Part of a small language model's weights: MLP 896 ReLU, a variant of Muon for these matrices.
MLP neurons of a small language model. Each row is named by its layer, matrix (up: input weights) and neuron, and shows model dimensions 0-127. Each number is 128 + 24 x the weight over its row's rms, rounded and kept within 0 to 255. Numbers have three digits each.
A block is one neuron, or neurons of one layer that tend to fire together. Before each block is what it responds to, as a language model described it from the Wikipedia text at the highest values.

Responds to: Word-completion fragments. Mid-word subword pieces that complete a word (tri-gger, necess-ari-ly, postsynap-tic, heavi-er), plus second nouns of compounds (occupational safety) and year digits.
L5.up72:155111125104102128127126130126132088138109072110145110135165133162099133125124141123082114059098114152154098159151138110119128136127094100139116160138137145088162112159086122117102158159152114126104144086100095125124123118138106163122116140096151112146094152136148133121131125115104133099114101164136173093136126128133117137145108163125128136132086104111129073168117130121170127168133
L5.up179:158151091127116083065091161112114130106125115138137129093125108130069099166130155104120142148126145125143158131105120129134139163092135094122121127147114109071133123148134128064127160123138122093147098085087094104155082107121150149124163124139129160149124124109144148082146134116131099081135127116155097119186118152126127123117084137146182161120096097096135121159146124155132074187114
L5.up317:128144140136069153151114128121079104131099146123182125101130136090126116128080146101143082080112136075117120139133160108093144139105151092121094132121116118113146155137151125101134153115145134098089132079151148077117147159134168112130135096174138136146175082106110139121159158150092096144144132106135117118125106120120139120113148164149096142114107109116143091153138161171159149169162
L5.up331:128127100116112140102129116110139132150105154110130095131106157112129115134109088118120123167147115110149171128090149108132099116136119086157154171171156116117121129136130125115089148120134078145075127135134112090135120118120119145114150151133116153105113138125095136098122146118114103128108138172155158117155154145106095156148161126141137166096111172141159135138140120143135075106162
L5.up346:138108107161081133112108155116153086138114108121125161089143148132079112132111135124172144109155104143127156149139132126200090162161124083134118156140099136103121157153150131171096142140135095076120107095137153111117125148101141137139103104102131106133147149106133157100144084099107134149100128130188103118133114123152150132090127145089158152150134145167143098129144105101115133113119
L5.up647:162091133135131140106102129098156169137121163127100102104149129141111104162133152079137098113150141118125123142136132112141146161114097129096148133146149101119102108147156179148129123146135148071073127137141112131179099112165162136115161104145111122161111116131132158136128165135103108091096100088124110066128123116113104141143104117118117160081150112149111138117130162105127158166126
L5.up689:173146102188090108104088146140145152109128148133128115117120102113150081149106136119152090098150089114077114142130123139112130147191142136117122102152092118106123118158127139113156157146146137113147096093124096111092136119146139161117125141172124105156128134134115126137150087143148138120117127136154132153156127169096135182140111105077150122144100120160117123125125142110129147103141
L5.up815:129098120128106094109154095118088168104131129115158097140171126099147088175104133147170074158164112163145123134101169116140155111117066118116141127141114156104146165123143127151109113149122113131153135125137109143143126112101129180098169096065166147151098127134132162091148089154142106103119149145137132127154119128162129126091088167101125118119154103131139110114124155134144109097103

Responds to: Verb word-ending pieces. Closing or middle pieces of words split into several tokens, mostly verbs in narrative prose: suff-er-ing, condem-ning, bann-ed, urg-ed, sudden-ly.
L2.up82:163128107116090144126149181143147131153136077100122156106129136137141143146091148146188113128134177109139140138139103117134115100151079116158123130116146121108137147113114129116106136124141112167152131141119112075133136092167102164104186142095159087100176144151126096159133140095140125114121095123132135127116117143148133088147171136097099115132116072090115127082089128156120139116161
L2.up405:132093130115103109079123156119142143123130153134168100123110121126123151131090067095123144149162143173112136116101098122148124119152125163148121115112066118121122145128126106149114181106146112151146157135086130155141170096144064173139109124129159112187199098115124178083089118132148095159098105141119116148150096079119139166125116127139137100113112124111166142153125099147153144130145
L2.up417:148139157093118134123109169096125169156142121114121142127133168101159176160128128087119108113163144107165138118112147132141153115135066135138167082132114097105085173126121102106089127083144101125168119155111128123126173087167096145092177131117158109102167117115144085138086119088148116139149156121143105132155106142126124151112141112117101076101113142077159120141119080125145116162116
L2.up521:191164165110109137112127157113147121125125110156142112112146153119138118095125133149167139143144111137156109104154111100127180145110044141103125090140119097129141163107133119106103137124133081141153128133111128089132174078151099141102127163089159126130164157123126128123119098131118115148140119128138135144149098111140147111151132145125131107154149123095152145069094125145154139147110
L2.up543:119098106112123122112145110117147101097103094096147068134096097176162165125133108089102150136138082156123135128118141172127129127171105145116133129150140118094131164143112131127089165122135081085106120145153142147117128102136105120131175125054140159140153128113152109135115169104154078111101116092160165143141181140134117165110130098117138114099102108129104174100103133133131126147139
L2.up778:134178141136126135163095128103160125102105135085114106090099131125128114147136104148114136111127124154092093136103131094162139194113128114103149121172101144124127120153117148138110153105114129094126108147153092127111124168127140174096133149097123086131132144103125131153140117126126074126155126147136116125127132083127129099144125125087109131124144115109155132100103117153136134056115
L2.up790:173134134132130138134174114114123115152125082124113087140161137158080153155092143102132109118163059117099109081163134126114115124121119141118113112095103130146094149096169119124108141163168070101153066152147145093126137081133158169094139118085134119122097117144092094140105125112138153118118150171099106178122116132165107117134136155162115165092135092191139145141125141097149112105149
L2.up807:099138107102095102110104179112126104150127146094126112152076112124103146108123090127153111159134135128160134121113129133130094170138119153120114143141128082087140134145148138140103106119151098141138124100106124129169110091121098139096134161086136129126085193122131137111102103136169098092074142091102150132148084146165139137127140108128132161134122143135190104084132154141126121142126

Responds to: Word-initial capital fragments. Single capital letters or short capitalized pieces opening a multi-token word, mostly proper names, often after a line break, quote or hyphen (Chase-Riboud, Calvin, Pamplona, U.S.).
L5.up237:110163139138127151112121090121140136120108110126122176140160120166098114138157101111134135107134150139143143128129131099121142132111139124103147132136130112108147094128104130186128141095125126132112122137157175103120159145158085111128114173149101141105164161135155132172170172156128137184168119158131109169141103115166132167151120129118168118085074142151153093106129130088141135117128
L5.up436:120113117130093123097124135108143147141140139138127116097084136137108106121130106154101114112110160105104124142131122134130120135116113130106110180113109128124150130118141120132112134107140096120119111146153120182157169166152145111150169128162083160128109119136127159153119146145151108123098122117159160116119139122065110128118108129131097091105085179155111108159088121139123135148143
L5.up473:179111120121164151130145109103114112145156138125121144140120168132154118119129127154125120097174110123146112144180116124103152166122129132176111144128136098138142121116159053105069123108126131116102115181126119149141155143143166111088160096103134114099148141122111125122121116142083132153156076114123133110140122113124147081125119077057112128132098140096152116113109109107121155128152
L5.up590:129145146115109110181154130164122136113131107160104108149127139125117121098129154108091140110154110155097119186123098168131090143112094119119097091142139113142139163124162161141111114181147123140140140139148125149124117109121127097096126101123057123128111138128137086118138153113128148143087141106139077152105137154109137124110130177179140148145087133097128119162127111112136107140130
L5.up838:148105111158096111128146116101108104124160093124076157121080136113133137105123134159141176117109101171145114145145105189077143153102108119132120119136165110095171144178151135130119127157148140111117117126116133131129154138145102115160156117114084116127119091125148128159149123120127150113168173098118115105109140133142157105139165143119110068097134096109077135136114110103148096104116
L5.up853:147111122133076109141075139103134136130110106160107153135155198137121111082124141092149149102136142182150155156138123149182124132127105125116064146142116109097127134131129148152115134167114152108123118119110125128112136111139124120104158145130137130103132120107149121120172127136158144122179169116106127122103136094102131147122107108152109153075157153118121126168130124159115110104097
L5.up879:123131102128116162109124102132149139111143088147139074167138178152076089091130134113142145102124140138106123142113107121114102141113096150130151131093137143138144130157119116121127142153175126126145147111166138129129085141104098111140193151130106141139116136112122168098151124150094115140161131148132088167112132122145141116093117141136104105168132128120100128118071113110131158155150
L5.up893:126119160121110138127144084102104151075158107113080126098137106113116081127164141087105147144131123153158155133149117155144133154096151115097129116126142126111135098157177127098121137123120176177123154163178097123112115115148086135131114131105091148059128138146171128148136145132132121115153171107143134143134128111088135126144151118148132095148114090112166124154135137116086109130130

Responds to: Row numbers and "an". Fires on two kinds of token: the first digit of numbers opening a table row (rank 10, 27, 21), plus year-range endings like 1993–94; and the article an in running prose.
L5.up106:152094119120157182095138100140166156142164127135132087194137130149103166122144104159076153119110149143124119169139124120151152156075089087063117098135098134130097123121135169152107153151106087153137106115138143153115111126122127148112136147151115132124101118099171196082078143126116128155128102157101115093095121091145157129138130145138121087112106132139150148127117159151105158137144
L5.up401:137115135142138085152149158134107118128142148146149123127095098103148121130164116087152138111131112126101127117163149139109125143071136134099110118139145170119118119157103080123164100127063102176133119154159123157112115170107129147110172152127098177138123106111099119149106109159116113156139094183131152123143129144106126110068119117116120160149100126126100084140151101128156129120131
L5.up431:097142154085142139164143150155106130144131130134094140121168083104098140165158134111078126120114110122139106108150116116164139130116110152121096114111125047133119134112137108137123154165129131128137153134103103083135123138146171139125142137111078148144121124113084116100144065129136119120153144155104136105129154164119071108139140173121121177107144097175109110139133129110163122088139
L5.up475:108148189125131146168145163128156111126172139153130142114109124153123074132131114111112128074129131093137119088144110150141165121143140107131139140112176151131141151126101151134139106125120163117156158154160151128119133129173131136143167145127121134114105165121147172125150088109191092102123147078140114079098155147129109137112124124127141159138112132119088120145122088163127091129149
L5.up562:133142129120157146150109155127098101132124132132103131134156110111123121099123103105157128138154128126190155112085136092134128133095163136087116154153095128121144092111121138160171152154145123097089176152111154087118146076138131175132116093141142129102128154078107132102139108134184098149156130143131124103147132126163119126115169131147110120097116100146125205163117156159094114149100
L5.up592:126132111116153163118142190095141149058102100131115152156134176124134095137143136123141124141134128128107148091133173147133123125132144095124121148121136111090106093086147185109159116154143126098132138163135138140123107144160127138137138118102113119096159125101147097099086130097104107172137097146129135111142083119090151142135163170158136117130106104133113129134122127072137133148133
L5.up871:150079134136176114099130167161088133106134171141093166147077124130139118143108115106116176125134102118135143104139166130130152154125126104119140097174095129138117080143139137116130144149145142125121106138144164147117120112156137181102164108081073143123156139090133135153069132153174098132134120136159134130123104118125165116128133152136128109127115131110166105148139121108156154148090
L5.up877:117130183131136139127130131125149104114141117167122161113143132137144100123115120115106124118127120091130125140112159173153106123132137114141108167123134140121126129140141074110120115101152100122141151136172160134083086132134170087141183101141080124123111141089142149145114097113141131117135091066141167069061146164105095115153126104134135151135072125148107143114152152120094125162090

Responds to: Initial letters of names. Capital-letter first pieces of split proper names, often foreign personal names in tables or lists, e.g. Nina, Sekhar, Ngozi, Centro.
L4.up574:172083155154103151136093132140088113102131102159123130126138175103122113117113113109096132110076126159149105133112096129131093151151113162127141129152153109114178129169106157155090110173134153157084124120158117076113130144162110111139123109172117097146093142086137096164158152114142108154173195097105127117138125126165135138126125121095122119115124162104162150122154100106085094150076

Responds to: Copula after subject. Forms of be, mostly was, plus is, were, been, right after a sentence's subject noun or pronoun, often opening a section: Homey Bridge was, It was, he was.
L2.up147:085108088148102168075116150144143144135140102119128106146130108187158177137110118135109123145113118122120154171151114159157129166121143164152137114114151092123145153109121155147111136113101115088157159114149141142114114092133114105147116128115149125144136130112067084132106080129121147142139138136154111133188117137122118132132115085087123166121138147124124140082127144140099099109106
L2.up173:122146145144086154105097108114123124124125190112131168122101174130120139113146072130120115100150081205137121168145194132176099107120145155099090124107109139150118117111134125130119097132128126068147125123154115139130151109154206121092084134123140101182156087130125118103096084163163091109103136137111108175134120149095132135146072108089082143110099116126136101109127133147104144111141
L2.up210:113091138092121139081088131137116131107137138090109149106129128108131162069142110123066150173121120141095151174155160132137126125117098079106092109138161102139160162086151163128135140172119129098124121107154101160090144163162104076129139128141087142136096085135146075121112124118123154150089108112115115129107115138129125156122101130129143121138144103094105120147177091141114182103152
L2.up340:099110079153125150112107126142140157090096174155103199120098088135152074122104081086139188132135142105153136143111134119158149177156106151140106171130156090121148156143085151163093102152131140111170131139162107089164098124120098129103148124078106126165109101100154135108114124133093100107158140124126119116084168140123144138137106137077106167132122137154084133122164180125145132082143
L2.up511:126122168145153115116127138116117136137109160156167101150105150161135127132121105167142148112145146115107152144114140137124137117154116120112142128142183159108190166131091090176144168119059174156135114124133120092124103108146145102104104081149123129129136113131108140151115135093098062116124130139161169121120138124078156137172089143107142112130143145118125155131109117100121114168151
L2.up593:116189140146042116139168135128146127102100141116082126117138097132090125161156122104138126133154170152135132162123121132137110160135120098097129119119146098099115120096090134162129120102084129150127113126165101155116159139137140137097102151115151152143152083175117109114112122110161142082137148136119098156145147134098108103130131136144119133117143125151077109159110123116140134142132
L2.up648:148105178138132151142121173117112125146122107122110090181063139137122133112113167126089115126130138105103131127147127152117118160181143105135109124129129116149126142143120139085157150170096117127167109153160113128113140125128142075125104157148135128119119087120153107130134154124164118140166143105132128115130130140114121111175122097084080084153123140102155113160145135171116132158142
L2.up893:120127144134147142126121145147125128132088166093117151117106140126127141151152147123138113157161146103145162172120139147119118136132098128113097146129137118162082096094140153080155123153134138135089167115108078118145149134102127113113087153127099100107106127138154111111150131142146180136115103116101109092136151161085113148131156151138118087136109182157125130156113121137119098088149

Responds to: Possessive apostrophe. The apostrophe in possessive 's after nouns and names, such as government's, council's, Queen's; sometimes contractions like It's.
L2.up229:142177088145138150121136128135124156117105186143140146088121162120118110152097134154125138156099160131118119157160097103135135091186147110130111120102123141140137099124139147130102119152172134115119129083133077143118143136091148110143159105127163152103108160096117145146141140092121118117143145135183111164108108107134137157147138148112165119126112094116147132097080125135151128150143
L2.up243:133131139129101117129132136123169139123123115131126120155130083139177130150118105097162140150163180100104156124123070154150141098158132146119101113142162130160115107161161132077110140112139126087124146095102092118116183123088118119138131149154112109115153163106150114096100140106070169139098119134137105126085151152046115146105170167141133125148089108109123119104138125162121150142169
L2.up345:157151172123143114183106131101168158114094117137107127102176116095176124123130158115179114136131096120140161123161086166134113067116151115157089132133127135129136118164109148138099146174114085104126163117099106115141141086153140078106106187119121100138076154108138150142124138108137147107086100104119109133109104151134106122134107108096114099167077121150131151141114104128119130114146
L2.up356:114132173112147120133094122132146103141160116103163129109114125101127081139136117131128154173172128142131127141116118183161133115111120129138097125173164129096125120116105155176141100161101098090120090163090078152110103136128148145118154125151089121154122174122121168083156127121117108117109136142139157117103132166112111142197141144142092135120126128138090123144129092132150121128149
L2.up386:056143074164148116135142101141133114105101137116114119111115124165198104132137147122152139139129098106112180132123156145120138157156115167157080136165097117072154120133153157138140111125139133102139141139170167098099118130172109120117134120147103118127144118071135063113115137129121113116107123094149133126125114147121111162108138138123126129120105073113126135151160126137194102127102
L2.up485:136130068126064150145149110096111165138107127132084104148143109128153154117092140091129173109150140130107131124142104126145138126110122139139104149113115117114147136156140156125134152093160117115117119123139115115115151149108105098131173078155142135101080142124119104087129106143118164188125146137179118117129174136130125140143138119151106199098070086064140148098143133117131090131152
L2.up610:142117092122134105137181138080162112115125154148093136130122153144170108115065129156160151126129130122114161118143132145112137135103166131111099148152134131104167138148120164116108121103106110116168096113151137135143095161091142137127093112097090151130111107116095142150108181135080132129165178121153148109146151125090106165121181121104158115141107108136153092123166118101143114139117
L2.up742:147115093108101149140141103114158134166164145143119137045128143091163143121136137134141127139113146135132142130133112104127160138138139150129162106149133151106126193164096122169130128146179106120129163150099125140174113133133132127100109174161118114161072158099137093103125116140128065132123155134112130101103091138111145104079142138125151154109112118154080138133140142136138086119142

Responds to: Proper-noun continuation pieces. Word pieces that continue or finish a proper name or acronym after its first letter or syllable, as in B-SD, Ra-le-igh, N-M-E, C-CP.
L2.up83:173139124123128138138122154121137097082088131107121115114106128130114150087181175136124161176154116107124135127129109132097105142117155125149141125135120157127074128112106130140106146140150105151123078142107096109174159118113115141113109126170093087144124107110155130082110112093107103147126144168126128136172147133144136179130154165149134150125091127148120186135134130127161100135127
L2.up174:144160114085124132157129129124153099148119160117118102117126148077079135146112180129136100128115155096140130108098079127132106158112115110155119137110105095094170183109141108121125124089095117137109122084107112177130139152154123088138071108108127128141114119127100162108117154122110095132138117165114165164077123145087105154131098109162159108100133165146085104158148116106159138125157
L2.up180:171133099098087100082145109167154113140116111129132147136112091094112140124108166078089137117121123137106151118110130134133078112123162114152150109140131088102128134115151122189110132150134089110138143126112133123129182127096107126110138164122150153131119111155117119141083129090105106126144100115117137091153144116117107149091113134109132128157046135104158049123118138170098108106119
L2.up268:147135159106107109132131091178116091157091111082160146176109158116119152099134165092138102128116135124113130128126077127168120112118147098101126119159114166131158122102132138129109139117094109105142138167120092127142120152118140071127130131116131127177134126127097137113146158118136076091146111200134174140116147114149116165153056166127094113125116106155105116150116132142142102170119
L2.up304:095116119163114100151136122107116137108116127120161146132081169113184116153174167128147131113168124147126124122200141136111108122134102148111129111137149154136128099139119149135065138139103149121145122159133076137115141138128107190110133112111131104124131119158166111085133114148120131101119120168081089131130135149124076154102125147150146113139124137150165175151107116101121153137109
L2.up316:171111111145130140199151097141147122120147144107154113136128158083132161167123097099110082109157148123116147114148113100136092123160125133121131148138083095099132116091151146121144112132089101128092146145133081148161137089094154139130106125108157139151190169125116163137187147094106136125118075085119151143120157087153100132180161158102156136131084112148116110143155121147111136119117
L2.up770:113122107100095116147117108116101110135095101079110158122140125125134095109130127121129155133132165137146144102139120143179118135143123119119131129090118141127159138160105121153123158125135147143128156127154115114131173124156126137115108158156089149124139118128115129117098114166140085158155098180103181121149096154109116152162138133115130117118079130151083153127108133115174100135124
L2.up849:093125136115108094135141159122125120123089155089170131133112093117116136132116151062120136150157106119155129108157129108146100128096121101111125128145108140107126145142134137151091090084113109151132135134105115143121103124124120114143142138107117111123112137172145092163130118122154123152151114164140104108132104119126108132175139150182156127161131090108138140125112139158157091140163

Responds to: Proper-name word pieces. Middle or final subword pieces of surnames and place names, mostly in lists, tables and credits, e.g. H-off-a, Hit-ler, Wigg-ins, Goth-enburg; sometimes whole first names like David.
L5.up55:149152121130133129079143113138077090114110093114122120119105111064106120169101137105094161121102142160119133159128105175098132143127143126134130118166123125138152120145100066102128127103136108103116119149134147089140150117135159147136121101115155128117074139146123148114136125100096076116145098163121096135171134116100127133139133134123119115125105133143151181122134136147120143167118
L5.up246:126114124069137178127171133097122161171140132149128120146109141110110145134101110137096112106064125163170128084126115154129114160149101101177111172117166121115170117143145123169111162124127110137117147132107125106156154145109161142149143104077108131118159147174178166120117179095116100179137113167112111101171127152121110175072141111134117112077115094115117112102175087129133118118134
L5.up287:138176160131112133145126132139112106121156138099129132113088153114089138170150159143177141117128113132121101098104106119139139121142164134136109149135136122096139158159116134134104112102150133100154141117105136148145132141141120117108126110169098147099114177134136137130129116157083086121088187160107142082153129124157098169104075144124116125123120150131149086128117097175111136161100
L5.up307:177123153141137144151127130121118132129108125142151135097125163159116118122109155127102129126152137119132125103152155118135091098124112128109157123135133170117141135166135141120153092093193153152134165135095151156112167140157136081120091110107105114078073137128111109131126135155076120130144117102148153127091096164122079151113101125094130142148091126158146130149102084137116121158133
L5.up400:166113109111118112117123152122115099110161094110122130134137110162050169183088112111147157115125178119109174124097129121131116150184125123130132139176115147119138091138135115083080099123139176111143105123097145123105151117094180126131108139144130136177102115137108182122083141146115074109106135139127109109154140144119125123177094149137105136088167121117123120110156143152168113133102
L5.up557:109097129089133129143108137170058104146167110116128147118146173140120140171133120175129124075126133166175107148112109142112098117126159121124101101197154143092137146099092159114085145116179112145084119116139156110119170122149124150121150125148130131091109155139155144129122104108143139141084133134154137165118144137096144159172113125137119086145105150151176142179113122090144117109108
L5.up717:139100083112145150124153128120163121183116115121175129144126161111090168145131166166121101134102153149131123096131113110109131139123146124147145117137194120127173096172096153102129120090122163156094117122113154166126105170182124204106120118133131138103109153148093173086098161119099073085144159148129118105160121129091117158133100122098130138108087168128126101150106105142124128134105
L5.up846:139148090112121156122118115108186113129206123113102120134088133099098166191111143104116115136122096112122116117101127115120124159103200142159111161122146112133158113132124160143132121128078119144111111094162107163139188117158150138139110094135168119134097159146120185137118156151116135137131135122140128108125117125146132147131095105072148138099124159123125124161124138154136097156150

Responds to: Inside creative-work titles. Tokens within the names of songs, albums, films and shows, often past the first word, such as No Future, Darker Days, I Heart Huckabees.
L4.up731:157093133098124123117178158135128123135142151113159140130099129102133159162119096150166153114140133097074164148125160144134067145120115131144151163197129172127126154076162096146091145138146111095070126097176148125123094149149116120089078119145148136135120142141118121130149148130110142138148125148133173109131154113135176139099113136125136101143127114117152118130091138138101115088123

Responds to: Split-off initial capitals. Single capital letters split off as the first piece of a word, after line breaks, opening quotes, hyphens or periods, e.g. "D|irty", Jean-M|ichel, Mc|Neil.
L2.up194:151121148139128130100127123105118098147162147137134147106141142153086147107133112126123138141159139166120143124194098173164136163116108115117143130124124137111139092114130115123149118140135081176116144161133118134136156104141069110111132127144146137118108090143159126102156144107109153103111139096124148152149175098152135145106146124114158144103150083113102127107106101073109153101096
L2.up234:122101100132149121141101085077120121101139156157169141134142156153141153109147073152082169182154157151115115132126073163142151185169111117143154126100108135124138125100108082155142124144122137089139131133142151097125137124102153143132118125111119085104155114117122150129168155146137116130100109115139120142121161118114145093157122119117146121167129106113145123095072137127138150120145
L2.up533:134111134146151143186101118095122089140163168084125121118157110139146112168118135140109130121187134124132121076112118156149162130122115161111139153125125122117151101125143137125123118165114098154146144133138133135107138113169112129106153145099126090092165149149114163117126130146095103152137079086142094119136165123105110110138142099154153092129118173103119108173130171114122162119183
L2.up698:162115139117163147122157147119114113137160139118135134113141121170132118115130121115119102126140115167109125145136113177148106128095102165065168140147159114141123122127117140106124106158149116122086113139116159132157131139164111130122143123172087104159135182082125125112133188089134118117144118110144146115152141106128205170146126149086098116134172126125112139144105144080079152096111
L2.up818:111110155123111143095152117093141116083087157146127107147136116100146120138119114116139101164138150154132105149165184128124116165095100114133101153146109187123095084153113133115133119086104123189149148155165139130141120131145149105105136152143137106145125172178153122134121085128099102156110103142110121098112106113109123097123112096121130099129072107146111095176079178082117146153180
L2.up832:115100070119116136147133155094145166122124164188136139138149095105190095123117096144125182126158161125153125137093147185123123168136147101121113136110120094139158121134087104150100190133123149128107097150138134147114131097106147105108141124154113134103131109126136090137091124109138122114146078087156107157108133086165156138144103103135128104141075112108115150108172110137108132108104
L2.up857:196119079125102151115104092123135110131137157139128144120107112110089131112139099113124087098143135158104103129146086164136112128160134111119136110124126127130136082145162118155132163152171133174091159164124096124169108153147159129117133141105101120132113110133117139146136134139173119144132153126062083127137165093120141132100134096135127074087088165121114091150091141113148131087094
L2.up868:139106164124137123107086115095113136106141111117089127085160131142077137113112150125104141106148140138089141131074119128153111140132155149082124146131147158083144155164086164089117152121144141167120156158105165135136118105095111168125144126154128155128155138158109121139156140111182107142129143141131131141126151060164111130128157144109126099144110125145095097086109157106139143128122

Responds to: Surname final pieces. Final word-piece of a person's surname, sometimes a whole given name or surname, in biographies and credits, such as Gar-cia, Chand-ler, Black-well.
L4.up758:195134090099142127153135158122105071187119122161125083126122103109080157157090138114144125145123096108112131125144152143174088181112111150147137158157116115145161133105135123118171141104113103113101075105124134151133141122119152111110149107129096083112104158144112125124126149139097116123140125151142127120157148155130086129122077153112160134113116151125111089090155130152127091083125

Responds to: Possessive apostrophe and pronouns. The apostrophe of a possessive 's after a name or noun, such as Katy's, Rix's, UAE's, and possessive pronouns his and her.
L5.up84:094097098131154099134131122101127109112129127160100141102160107136116135154101097098135110140145154130094157120098121144099126123148095132118136123119147192113155098119113140137094135146169134166128141134141134157095132091143148148120131138170130118137102125168167153132115113091133133093162124140079172140111125084146127101131123168121113163057101139139132121109159132117088105167085
L5.up137:112129095124121122103117117118097117137103140128114120098100132115142148150109107159164093150157166138125143142119139119126101134112083150122147131140165110139137117086097100167134131134141104101144171132136184152153152167134167134094144115151136125131089119149139127157161134120183139113118151092113171124173172085137116159100150143101137142103091105098139114061132128115127107126101
L5.up245:126135155123142137131136152135129159129117148123132148143157126141139109167163121157128130117157140100131158131125175149117122130115143112177170159085141129111129132107136178158135112139144165113106155134118121112128140096129115126095082135094111115097139127134131164127076124150123096097114115091159143114108165099099152130092147205069153147129117096106112111175108094113135105130100
L5.up267:110089131101144171154120131162097155138072168124144105100128150142112134156099066110100165110158128115120114117099137084134075122144147155122091095134132130134122133073132154167074160121143163152139168109164130093144161151116141117105089098155126163115110122113124122066127116122101108136120153145147086091121121144126125148158147142124111155151129106102117167100121137106115133113104
L5.up356:148113132087172097125154152157125120141099130128150103111144112145135153138114179123119132108101137103097209137143139145106132123135156131175107133119128119140120147143149115146104118113127143114142127095138148097072130131135103118101145124115123123170086157165135195104156148117087106134106099161147156129119143096086088114134139194123133098134103102113126125137123068163152093134153
L5.up433:174118056130123141179161111147138153117088128126135127187100152140108125099136119109098111150159164121112158121116110109160088139123125129136128148164162148146112114102114105117099123094130106164112130117156163112153143126170142135114099139109127152164132123138094108115118112101082099099130154106147124141134143102105152140130115125197078155119138097132131159155135161126121121133132
L5.up833:137101103110121096146134156146181113171116167154130145107155084132102115130108097141151144124081169119101139149142126109150133119129123126089102107127109141148147147148136125130114114087160169129157134145168118111125060144122150122106140113113172089137081141103106127120136135105149129098123124142157132130118142083117098123126178123118146185149090083118114079140136058169124126117118
L5.up867:096111160075109106134143111149096130143170147158096111091184140133103141113097159143132137153124105116164150146112128156096113130097155133136132139103175115150109116096163106116158148114135124137114105101184133124116121090144154108088123139179110118118140145118106157108132128135092135122160105143131133136150161074123143104130154152079144112102172132114116135171157132064125125159101

Responds to: Apostrophe before suffix. Fires mostly on the apostrophe in possessives and contractions, as in Franklin's, didn't, doesn't, and also on word stems before a plural -s such as camera(s) and gene(s).
L4.up846:136142167148132190105086181114135132144100105125124150139121113176157121126128075118158111091065097128150111136160068112172133120106103151132123136171141117135126128136126146151131162107107140099149122144137161136127137141151134100150142081124132155145134112096110181130137105124127129093132154122149143123132132130131110116159106138171143163109091129082121152119159122092171147093091